{
  "d_model": 576,
  "head_dim": 64,
  "d_mlp": 2048,
  "activation": "tanh_gelu",
  "init_std_o": 0.00396,
  "init_std_up": 0.0202,
  "lr_head": 0.00539,
  "decay_shape": "linear"
}
MLP neurons of a small language model. Each row is named by its layer, matrix (up: input weights) and neuron, and shows model dimensions 272-367. Each number is 500 + 40 x the weight over its row's rms, rounded and kept within 0 to 999. Numbers have three digits each.
A block is one neuron, or neurons of one layer that tend to fire together. After each block is what it responds to, as a language model described it from the Wikipedia text at the highest values.

L6.up127:488549505530513508476524553494410476490502478461436555495440481472522487512519575486589460428417472444519498517558455505572415559473528507469493442415572496467468468530523404489517591488467512461532477561490563535526500473514547475503561419528501439485482542526500497561453464532463498522
L6.up769:502445502507547511483485532466555460483537529500474559529543517476528486548496524523543463494478513493516459507419479567465464475532466497476486475441513479466453472457597450507458477501512504464531539555408522572515453429546530442471537523606466509530487424497461544557545530485563470499
L6.up910:413445521526503562543504581483529547497529490435436501532477525515480488546469579513533482483506485513462490572539482436544486489498508412501504486522587467482513451545528534454525533536553516485544575451479534509514506487558514485529530470489501527504439508558468545508446428527514486514
L6.up1515:507534548512503470487492474513534479465473497527513442522482486404517474482500444498476475486410504509511542534460499562502499375499539477472587464511501533447443530470566440500453542523414474512474444512551451480534438492501607470504472521487482475461473542469451474553420520489478539439
Word-piece tokens that continue a word already begun, mostly in proper names and compounds, such as Far-ge, Pad-ova, third-party, quarter-finals.

L6.up462:527419527477538529462494458505512526490546382584472534499520552517441484453416485472476475506475549454515472516491402540466492542516451493464588512481611502486435518489516441510492493491449471538471481506416452517518531530532493543441496531579499526462466589452453525451544518479561472478
L6.up1352:467427480558542590424497481498451615464464515492437519415492461465469512560497389447442487498464515446427447526504483481517487592477491498470471475472504477466437486513540446534490442528580515463533500485481450483501485561603513464552496483542491464550454584487543558497535518485553420448
L6.up1732:516447461465463511520513492472483498482543529512515480460536485478498525558483477425443545538506598525554434535526531462477448562479505420560516458531521474442599533491473479511520474475572500462440517455478442502463488546539526479528503514541446524484437429465476471475566457522478499509
L6.up2036:455525607583464534506455429515506451477523462490576488538484560448478473466584535496459536534545482495509510469425516480476497436487501529520518515482478452494595527497559555517412494515459507475504503526447471480507431516374471472490560580578515462449450481540511521478470463506517491528
The token right after a piece ending in s or S, mid-word like s|addle, s|leaze, s|accharine, or after plurals like Students' and suppliers and.

L2.up367:527563496544453501546522530500523495439484509463502476517510566587509578483485549466499381490523452514473518501436553498523481458481475435469536468491602491527464413469448482508452434472468548477464561460481525546508515506559549460511532526494470520508496414482463511575505434501515487508
L2.up393:496397432519529584524509507475538505448480527421486425529414537516510517516533442504487609425417476396515499475488466512521581506514493528416536525468541504477571591492538551516519428467444495555515488464537518509489536436520498445502458538545545474483568491475521535519448499520482473530
L2.up989:510514525482552487512518485511520537462426502559510541450436587495479533480513503529460463468500437429507531544535504435490552466510550465481531527403503441580481490477500503486442564419508514455486506506530522513521562494530482479509484498459526585454591480541472569577541424459479458439
L2.up1561:426536497437537538437506526484425479430540485541450534490481496504499406489479578500620419500507563509557493521572504509508402532516496546523523484533482538484502586499554471504418548527388512494575524531471585556537581475561458477548489483529557484472469488456485515487532552558472502496
Country adjectives like Dutch, German, Czech, Australian in tables and chart names, plus word-final pieces such as -ly and -d (swiftly, averaged).

L2.up258:532507499494574486471491534526510470445495448492505501486538482515457432504504476483500516515441548520528502511490460519446447509501482523545451505531522512499425487507545548454449578487476516519488439524422510528512494464456522532503481454525459453545525516533447452412441513440493431480
L2.up714:417474507500474529569489524527530549468477378529471441499531513492568433558491502439510506550501489512535508436587552498456467495522527467483421423415529570545533468448496425452494525562562446535480511487407515523545509452484480529520559499571526445543521510540439466553452462479505505471
L2.up782:494541525564430569490431547435538499514504464522508502512507493546485434501491514458405506530527517520431473556510527517486429533414533511497470542487462447480493523423533404533457535462421515548498518554510489487410501496467513521495461551496553414492480497446506461493489530471562492471
L2.up829:530488449520522549459499420500491449528515448527509465518514469492498474515538463438484445554531639553510558505544531453479483568563411581489462508461518455526489473528432507503543562438531463460507491466512424524491510510486535553578623477496440499551493530489483549542433475437472453492
Capitalized words or first word-pieces partway into song, album, film or personal names, often in track lists and tables, e.g. Feel(ing), Meet(s), Ta(hrir).

L9.up704:506540458581532550529493524454493419516482432368493551512560446526499397459533521538454527482493563568441546587502485436513530536517514482442454498452508459468524507494497507580505501502458402490505451545568488475524607486552492421555451504476426498411496590446430540483469529518510539496
Function words just after causal or temporal connectives like causing, leading to, led to, after, despite, e.g. causing him to, Despite these.

L2.up787:498503488499531540565476529474468516580538510450492576528475539517550477480506473464509599520485510473513528521570514573493462525447438480448520547546457560495574491457559458562504486520484538517490457485524578486506501454561559503427506606502462454458508458467524496586421490488450538445
L2.up925:446472510507494496483518485489539543526434465451507520477503539462505440495513515481481520499422512518511500524558520505547423530448568469546480441494485502536560529512466466535563506499488548506542512496485466556465520558542514499487533532526523474480441563596512501456474553503432400468
L2.up1198:496583523521527565497517557483526470495488510573425506533477489470506484437549528456576503438454610538575547531507492517506494507462470499571457524531477503521462463548485433495515547582529510549507516506493494459433509550493524521491446448530469491429470523550512444507508541564504443519
L2.up1565:532544560495466572581476480504395525418537543611518545563560498480542479563523507447541520447498490484464485526557529514538530469457500448448498482544506543417496507495546412546542534553523438538529445456444505449441548486527583485450528543503516473471459463508462466438402587491506530426
Hyphens and en dashes joining two parts of a compound, as in 12-pounder, semi-finals, Banjo-Kazooie; also the line break right after a "= Title =" article heading.

L2.up204:482511457420477506500473552500485522459580507522484506426498490545591484460511468519437469495496473502473537530502503530503415452483434538477557479498474513517438451486563510497433527525549494513514543497503491421559408468531564474494490538480468407552470459525420473437467443443476471479
L2.up342:488392469549469550457518555445453542456526618489522499506546479479443470566476450482456546497488445472518506554515475500463450514521423482530512574465508514552416427471481430551473525550513540410506525530551498548575530508571450483461442527471501421508472532482462482475559534464558578525
L2.up675:487455554485504565461542445500474553412459530505504569505523555531591478513536517499434526469563481479450490539516533559496462571514454501444513554453480454514506556549581532471520461499558462487512499499501483620559498484465500520474493503515570457512567572517416512507531535479509482480
L2.up1514:450428499442494467541470534474478520476508517524495432481490500588471532454519517525424529537441411402465519527479470502511541537500483527531510500496479559497504488505521529548556481510488498453474467505443479551494470476553516477448505526519553461506431474480452460513478485493517492515
Accented letters and odd word pieces inside non-English names and words, such as í in Gaudí, ô in Ngô, j in Kajal.

L2.up231:578516496535471446489442522518546483499435479497510590545549509540519457532559520464509486544522469470463474508572521459449545551432386553501464429506488620532439517525531441518544469517467443565472445514534537502477597447472530529515480512449450498501529481543530529591566477452491510484
L2.up557:527535484480518547459467544538471493490480569566512458546515613537523475549566554493505543516526545512448500550525509461489596496494482470549499489560548529489440502547612443444474533491552486430548483503467485416512464546555521431516548477540438471490490431475476472564548498535443498473
L2.up961:467439492475516504500512563541530434515476496574546495488494496504530503547467507499483517529435583519441507554555481545606531531530457486503478527494540413515484546510467475529631482497455462565547549548505478541531461531522488489472529562498479459513559535456567476517573542557512494504
L2.up1616:464531491585499514443500487487479551493511566542504562471472533511539517566475558485564565570441606428479526540447508469488539487494386485495507474571493462542541452509474515560525557517415489435474465501498438437493491420492498445492480606514559457487568519532524496531481543566430510434
Word-internal subword pieces, often a second syllable, in rare or long words and names, such as ar-rog-ance, lit-ig-ated, ha-plo-groups.

L9.up491:507541501499584478487439483487432397458495472494567472507518431510439475534515503517512507602466502482469436539531459512472457510484507527526488418486515481499480533507524449409520528553487496472530478509437464462470504577539482533481491521517516495471526495461479474481578570534499465487
Short subword pieces right after a word's first one or two letters in oddly split words, such as s-y-rup, a-b-rupt, J-ed-dah, Vl-g-film.

L2.up1137:493510498568489454531500477523465534469474502487490489495481437505505533529499457545511540563480447503454464428440564476481572566512549513483466520459521567495502524462495459546480476553464518515517461523481500533519520534498412465449503542510510473497503495432554483554500517525515545458
L2.up1600:439476505488506492520453489510515499477529420534539489494477401500518466475442446525476398559551518454436486454503565535483405553553501517505531502476474542526467454469451533508502470499500558449532522467513535426524498480514509528490518509435491446566494529481493480478471509514521462545
L2.up1746:465522511500531475495492469504494511480475563484562511414413492537491511485487405514469465460519452534474536495485481484561488510509531426514449562563529528517482535520473475569480411492480516514463430516494551465513424419509546560547543470467453545530514470440483517538546568520519568492
L2.up1776:486483440504492504533546515523514513464467458501511550504463504527477444506536481513519551507564482520510463570479548521531589485536527493492493479559522517557546489508564508480502400534469415454505597496488525547549464482437491552545537544501471482512512483531438562496546429470507506499
Mostly "the" or "an" right after a preposition or verb, such as to the, in the, of the, in an, often in tables or sports text; also CJK character pieces and LaTeX backslashes.

L9.up1470:526531451501511493521521510580460534431534512465466470542475525602496501515488445488484467467481587544443562445556493490510419495453451461582477510479496476502467492550485506514487538545456510505530527470456530514403498456503532474544497475516482465454458513512482553489547522420526548456
Middle subword pieces inside longer, often rare or foreign words and names, such as Ca-ffer-ty, Unpl-ugg-ed, nu-ance-d.

L2.up160:547553452548507541507509450474529590503482447539533481463454537532483536529534550463595471568628500506500462467540563444566488520487490481487496551508532406487498508569517507480496470492499569519581490543481503502573503520473503528480529446476477453446542437505472489524489549434521505486
L2.up808:460454500476452515536532574462528538539519511500466500535548518429483476497518502463462508535545541523512457506491488493583510484487495485482551509440466449528390525564499461516542486559424486527473522595519470551583468527440519535530529476548447422469509482439510502461479447540490537494
L2.up971:525465475537483466551513434500499529475513433477542522457474537574493498480524434473562555517460421517477523542495472453531548500510465464465534560458468501464472497563565518434446558514558553492464448536481449519554568484557416497526480498460568468470549447478405555538544522582457487495
L2.up1194:491440481525485552507562490556449494506406458593591559617462537523488472417457556555485484495509492475521499573503472484530519432479485457497450540511506508537530518605471470471504502527497440566466503575427464499585465536552457474526478580514508461526492479480524494565466525487495522477
Word-piece tokens containing k/K inside proper names, mostly Slavic or foreign surnames and first names in tables and lists, e.g. Novak, Medyk, Aleksey.

L6.up963:507547511522548521542489414467448450485479529483457488490580552471471471514497491558485470574550521505526564551505500460519523532475531519511527464558495450541499506489470448588515569493547425446508437520499579472453507438557556485535452516418454551478503514456478536458414525463458561473
L6.up1026:480484492494476548527498475481562509549478493555493388475471531427463461450459532581458479452516538513492483448443512464519555505464555439539465521448538566557444382433562491541484440482505468550453534504468544529508499540548552429491556472520451483493502581432521499578505449492499491515
L6.up1176:517519563506434559528498384515566434455487465480530512473541527510475498517426516523425600555449569481528469533499585461491497424483460463483520471494547481507450455528480463511444493499509511561529427482519499495512477532545485507518517465497530531474475558469517465469534489481427523591
L6.up1413:511585506468522520467519474578513451564517518572522427509493463523498525536492570457501484448563552539555506524564564541476557544472511461564515498484530504475441503449508445453434560527487451566460607500529543524511478445455438465489545459523508489488494503467466494519498540425429510451
Hyphens, and, &, suffix pieces or the inside set phrases and names, e.g. working-class, Track and Field, Oil & Gas, due to the.

L6.up335:535565524521474516489531497450508462480463510492554532545479482572465417452485539426393454568519556472453532540510436491486494512485488551476571490472560482482500565500502478551534507536434500444530489491505521480482460644449450468552542452465474411413523442531494481485491526496482495455
L6.up405:437487551530515547405508523518468549513494545505492484514477570486552540559473444519479487480532457546484439544498472517460604476459430533518565514475567482490521473521499524559470527521437497520573527506491488479485482518537471434489529505545546443498449533503558549485554486506487468535
L6.up608:478541544476507519470515523422526459481527456518539552546444536551577512535495500504479474547545549499506530541471419556469512454522558516514501498513478497451491583568466471566427504521512533454566512524492469519507534469573430476560506519481455467505489527485488436549511493452482551491
L6.up1460:508493554514511540492512581504515509517529525412555511480478475527487485567485526442493501473519434504483575507504495522398500493532458555491490490466568498490452515511467509515438556586564501489483484502503540505518557546444505469536543530461431466489437509541534503533478445566531538494
Short subword pieces inside long or rare words and names, following a prefix, such as ex-ten-dible, incon-ven-ient, Intim-id-ators.

L6.up192:496580509535538422488462505548566530552510494501523508484506479543503545496498523479417519485513527528464491476493467490541535460421438582485473520415524486534515516428534495448490554554496551447513560472468451441552427477481492447504499472504460487517559506577517463522512583476460572489
L6.up638:478509477510501550580528483509473549470545515536516499464507498509455528521457450493460546409476504535485524439538522545500467508488545533492486461467491432502563483480496434518541591551476516479492584544502517514493429505575503547528498596509540483509456488499501491516594530528511512491
L6.up1332:538545495532432479522480500525557524504462442473477510526481503462479487557473493492500536481511526522570478500525520508536462524548479545559500465459569477524487476541501518522486524479532543495568509453537408454472447615519486505548566499460443527573464538547477467452610514488487560440
L6.up1640:493519482571521474478476439532456603487436472570442502409489462396462487469477484518557495495522495513543461484459552507481432496470479556517516533531523430490558495495491527497536545534487529502504517518522449535489461467570484502553498434503458458506508459526443515549534495536510474528
Non-initial pieces inside words, abbreviations and numbers, such as the digits after a decimal point in table values (1.69, 0.25), letters in D.C. or C.D., or splits like sy-mb-iont.

L9.up617:458499515465497547463455502428485428550476468509465571543523462519482553589581517538511534524391526534490523477574514545454510484416576488487500510481484511482479498596525445485475535525452479513440472474522494481584541455531496525540565509423502547527471548453464490582538511435444454455
Mostly the article "an" (and sometimes "the") in running prose, e.g. received an honorary, had an abortion; also "an" word-starts and table numbers.

L6.up467:403484476463468446463483465528507498549461481423551515492496466476466515491488464439559551462497556485604488543506445545498495553486481425486508433487548506527489512513410485473471479462537523488582523507492483511529505456498418489523499442497487518532586452516538535420496451539485557485
L6.up531:491492552494470507554493555581444502464513531442476567508466516583463494540507537416512527529431498559521470478487568452451470483419455507479525532510548562518422462601467471438552478519462547541522500482584545505579592486550515442512488535484469500474517562569515543436497462589512494511
L6.up934:528508492480452519529525505515457474545495482501418534569519406514481468513438447538541526466440559510542542575493472585519494485493504430405479488519501509543506526484462531495537459492462528382482510494505516464526521502564429493506496494453467512524467474454546453536521527433532387440
L6.up1091:506502417455495456502478537501457561573491468482544498597538501538431523533464519453505583505532394546550441530527615457553497425530528529530473518537476468569539527544396426510479525513515494554518500481543484552553509476552523493509478465525470540470503444480498519512492538442462452506
Column headings and the pipe separators between them in the first row of wiki tables, e.g. | Party |, Title, Team, Votes.

L6.up452:466517513436422463510620522478432538517550492441517486444465491549514529519518539482488513507514498443517458548599538504572518572544480439504511477534557474437486545515479481556490478526524476523530541488414438445501469483537482473428537515553451497474563512564547531491519468536509413513
L6.up652:451517513432524490465526467471451390501617542538530578521510551519502427474501507487475494508484425488534373539510522527573551519448529522511533478499617488522554501557491537516488461480467512416524477481458507487476490498469495516429507501482450519460480494504529563474519479484538409470
L6.up721:486554494531467497492538553443423457445532419482472489576483572465520450534495486441509486492495504536488479481490521562500450556469469508503466535437525507496517516583491575531440494439417510436494524490511473518458556527464476497484494505444472453532469475554561566473521521556551518491
L6.up1437:428587554502522558557528446488493484469494477535529440483473466531511507579496433473510509526551521470522462504526478544519561507476465452510492520539520442482510547542504536553475454511595468504568516498533489535476588495515500402522512523530444483498465556492508454444473486512524468519
The second word piece of a capitalized word, mostly one opening with "An", as in An-est-hetists, An-am-bra, An-s-wer, also El-br-us, Al-m-ighty.

L2.up213:459506519481509531400526541532484496456468441534486547551476497485490416516491479454465512455435531495464482461564517445529497480529506495540542534452486433428514498482544509485481504489515533479487532463481538413462478524404477484494509507489507507434478509491472452556526513509452448517
L2.up1347:425543440494485460497462477480477421529505443526523556510485470545448480517497573503502566469457456444522542435503495474521563527545484491535517477518496455537481498468480431521495543527534503545484487490520484472440563411558460498468484495522433502520548439511512532513489466503465447537
L2.up1680:415502510478502478473535562520534513487528491572561498509513466522472442519492532494497538471459418436578555490524508552528523452438473448445489499516491517497484491480495481551532524482476482531435546504512499496489519457481440453492472454482505524535512456492557517540473475488523458455
L2.up1752:459518518452541477475548517474454588551492426481644560486464532521468466498515568513500465507446538498522448509521527515459495443562493494499497506474534494490558566571538475547533475403486543439458511418471487487497529514524538498502487459519486538482563454491491456456538476485525424547
Pipe characters separating cells in flattened Wikipedia tables, especially at the end of a row after a name or result, e.g. sports rosters and athletics results.

L6.up1008:470514549535527538497534473529468523444455418513498502550550445469472508476459544473614580562516464591505541527481483456500485446404490420432439463555450530510449492531480553473549551517489501495461484517549536524453492497496455510495516473462604496505443538510509460490416526519483495580
L6.up1325:570479503474544531506431577506425525580517466533499530542484508485487464583441441475521613428517467498534472530448489495481502538451503551498459606499474495474555501533509550456383499501469489456550489494409480517502461474589418483508435483517573458551483481515522518561451519410492499565
L6.up1695:472476530464454595500385521530452560516463493443561538533553535509424513491491543534539604512503498509517529523499460487478478405521451484507556554490547536509464538544454467482555496492529509511525495516471498519479454482495457465465487485453488466458506534540552490552488549490443454553
L6.up1921:524471475454507550528426486494510466500504487517529521475472498510499499480517471495488491471490472512463551553505481516506513464549484488506488571426503553571540585448496498519451511524497455511549545476503506540476458460475456520525517510499547445472490488554578533562540514372513518465
Pipes, commas and mid-word pieces of names or numbers inside tables, results lists and measurement entries, such as Madrid, Spain | or Lingua (ITA).

L9.up1813:468438528494477487547530447514595468491526490452404527478544568548446490565547549579423542530416483473494460518528540499546449527555571541497478574503493530488469541584452499519580581490467497498521525568525472439573536479547487459456464479446506419535495433528539458478497524523539549524
Verbs and nouns that introduce what someone said, saw or discussed, such as stated, noticed, told, and also "as" and "about".

L6.up1267:486514571472462474484460488503522452496515475545476528472526427492467497476566545442559506581531469463553524439465449471505490496535473486508453509540495518506524477509494387526559492527473521493574512578428526448454597505491518532508468525478552450525592504536527594445459488565520543524
L6.up1468:494489510531493550474523466487564583525542460486549503491500493496429521519409495435414459543520564468577436465485468531515523470531506547463497487433591504521445419533471448523564511494538501506475491505520489539463501590524536474427479526489459504454532519448555503543502533551508458472
L6.up1999:469463506568559504487519452583565515540509449494471465488478543565474570566512462469470565543609544521524487459462525492493544476491468587478431469510502539506435490557455417513552552560480497535539501509479509552490573549529510505499546461462486492457478511496542491447494469506464413480
L6.up2019:486469516534544506579500438459450482476473512519514458450537586516486548519489534397571494573530507438591490460499468548450519403444564521478518526561537518527529534450581454476481541461502496521481512572519536480459546500529535461453534518488496514507513528519496531551396481586450462492
Early words of what a work depicts or covers, after biography, depicting, chronicles, themes of (the life, women), and mid-title words like Glory of Love.

L9.up1991:506576563540495507593498539536505569532524434497514508568506424511491474530531578505560432508477495482465495491468544521492493483474473473537527531538544476488482457597534492573514479466492549516462494538505450544557468567494509527463516477535543475434353542466412468561489446524503522473
Word-internal continuation pieces of rare names and multi-digit numbers, mostly in table rows, e.g. Tor-y, Visa-lia, 3-,389-,201, 3-:13.

L9.up9:536459500453578526465420490585480429435456462478487496521452456511450485581537477521501433490427525535582482524512507526562515493512468486492571512542533453506463523521449432481487519551515419490534485458494490546503588592522460500490458443418518468452500467473512472491505493455425512477
Pipe separators between column names in wiki-table header rows (e.g. Year | Category | Nominated work), plus separators in infobox-style field lists.

L9.up1513:495490507491496538447485503400554480531506502486528551494417455558454452486503531513516508522505525546543524427544500553549483501495500519519463485518505480511506482466519511443524539564511532530506454492430466484511472440552421525483562512447446475506543535538575568440530543482441478529
Tokens opening or inside a place or institution name after a preposition, mostly "the" after in/at/by/from (in the Pitti palace, by the Tamil Isai Sangam), plus name parts like Square, Island, Bombay.

L6.up551:535453453454465430507511488468519461514479511574499462468400494462521577502525494430550489477479590472416546482445492462534401491432515558528515561590422526469456520464487540417459477525512446585494497500499494492591512551481465436496521526534485503476418478499573482490528502526541518497
L6.up891:430533443478457356487431432575503514568439516486517483366441521524462532494448492430477502548516530416403499501502466463515549524471534536490531530471448460438467548453444495472482455463514544501545484460471474511563555492496508438511485519568444522491437460540592499504503500500445477523
L6.up906:492426541468493502529445457501508509522461433376463491445449477516514521544491464487504460568493437482449520521479454541503543450512502449531572488477542512469480520410463506470486465590520532543443529517480462482494494508500547461524456501517482486415481499464534464482498519495464513499
L6.up1764:511561569464437442460521496570540453567539512504459453475435525468527588519447535443473499545548567547506570528570507593505465518511498537633509503550478467449476525430501464461491571547529485441458541515444471541496542515523479459475485507584520388433486503470506510447457510431464476513
Fires on the first token of a prepositional object, mostly the or a, right after in, to, into, from, such as moved to the, fled to the, born in Næstved.

L6.up384:438547498439477548541507529483493502544519499429523545517483521544536469530488513570448544560499538501463524513525530516504529490498569453495502556468484500496435533461446509486536487548504476453505493480497490533502531559488503479536492530540545549430523500503490485495522450463464486581
L6.up1357:487467528482531520491515487471507524421492409515544484498527474463490559462527493439505526530424490516551462585523447561499533554595507548469471533526460571533517453450510531526483512467482442541449441493481488449503526519469473531505522548500466457512432521603534524511533467453563498580
L6.up1647:403507525460570555502545478549440527529487455498534509541539433531474542507537513463526580502446535513483513536514505493579472559522452469474337531550487472485456436457537510460606507494424506462490508536511494466496548559521504497513508560434563483420505528523511454485466532554462518509
L6.up1966:525497523497531557499528461550536489467541393443537554505445504445520440539507516448499514506471506524494473475523481531550498456481490498508389450482459470522459526477461496425511437488501419407495521492488508464551498453523494444506493486475524493499507464465503442515537522559466472510
Articles and determiners, mostly an and the, that open a noun phrase right after and, as, with or a verb, e.g. put an end, and the other actors, possessive 's.

L2.up313:543514482521523504535539554566496525510583521410494533437542470487455560409517519441444457538513511580510580440495505566516536436487531483503418512499441473559458557444552508496555480529566465495532426467472527475537514488490490541483469573502497545468504483541444502497532479495512487479
L2.up494:530460484460469505501448471503541559473510558510523500488519459442479536491474531436486442617449492563461577497556490482461471434431572403483479518502470414530438480386486473515534503591564486480489566419464487498510489479469533550470464475538477472536501521523539454471497505556535478469
L2.up1093:498517470513506552544460498486502483501531439485545563529527436442506522431549554418520542519506575579592557529525539506543450495549514421401463567511487455486402530395540510490456494565506502451438535530527548469479576525510481475459458569519548466453512535492521552482448491526539504500
L2.up1187:472490511469426596483533486557550559459531443549520497508427437469542513473465518451441471500469492495493573486523541486519454478518564471497466497513507492553502462484605495523520508536492486537513497508434495483454491536527536479505440544539564474482563517519506430545454437520495540534
Mid-word pieces of non-Latin native-name glosses (Cyrillic, Greek, Arabic, Japanese katakana, e.g. Δημ-ή, ディアンシ-ー), plus accented letters, math/IPA symbols, occasional " based".

L9.up386:471510497501531562474491424528479447453468483630547485499547558527501464571450512544476589513477447537539478452502457482475442478523506481530567492512548491503535530536503464550502438510437488568449481435485507528564496521557475499447541480489439523501462524518462458478498452572509455533
First or middle pieces of words split into several tokens, where more must follow, as in Sus-picion, s-ac-charine, Bas-quiat and De-obandi, plus occasional bridging words such as also known or similarly.

L9.up836:526537516540488596571494439532474420501536489536498522478521455545536493488449448469503521434541555472428454499615472440488497445466445542558535498508574438464464485526506459506460493557559501552472535432579462501506538478508510466464488509475516513474496541508454478428480457491523551563
Second fragments of split words, often right after prefixes like in-, un-, de-, e.g. Inf-lam, incon-ven-ient, in-spite, father-in-law hyphens.

L2.up251:487467525509503469554469502522497461473467524478483544494510480516483441522455536511492475489490548522553494514508492417530483482455497433444553562530515469450460411507417526440538468549519542504521534547520450473504432503493465440529556539487482522481580484498525517478542488497490541472
L2.up957:440477480535494582494449585505525442503503469491495496489492509469604483549473478413483541471414437492481441551443462473457521551475471471443427482524587493519432512529527476475506474520522541505480501490524492532372533590477563472496504445480432524532460505483511535534491501495489553416
L2.up1057:499504466489504496462534521509440438527475539522532572492547484513473562469516467471419511495506561488495479470579436489461490516413496444558500528530498503537442539520482513532534524480587489465496501458533580504572548503459497491576543496437504522572537518455467476446516453517530405487
L2.up1790:461551546438533464529531576511521438477596448490498507489516489531485602524487464504536413591465406583506456560500487499550516487503513402490437496561485456485595487496571490504491563511501496480548497541466458543502509527462458475460468456452460508543518492530478561490527493519474485469
Fires on "o" or "O" word pieces inside names and foreign words (Ioan, Campo, Nabokov, Okonkwo), and also on time words like "later" and "early".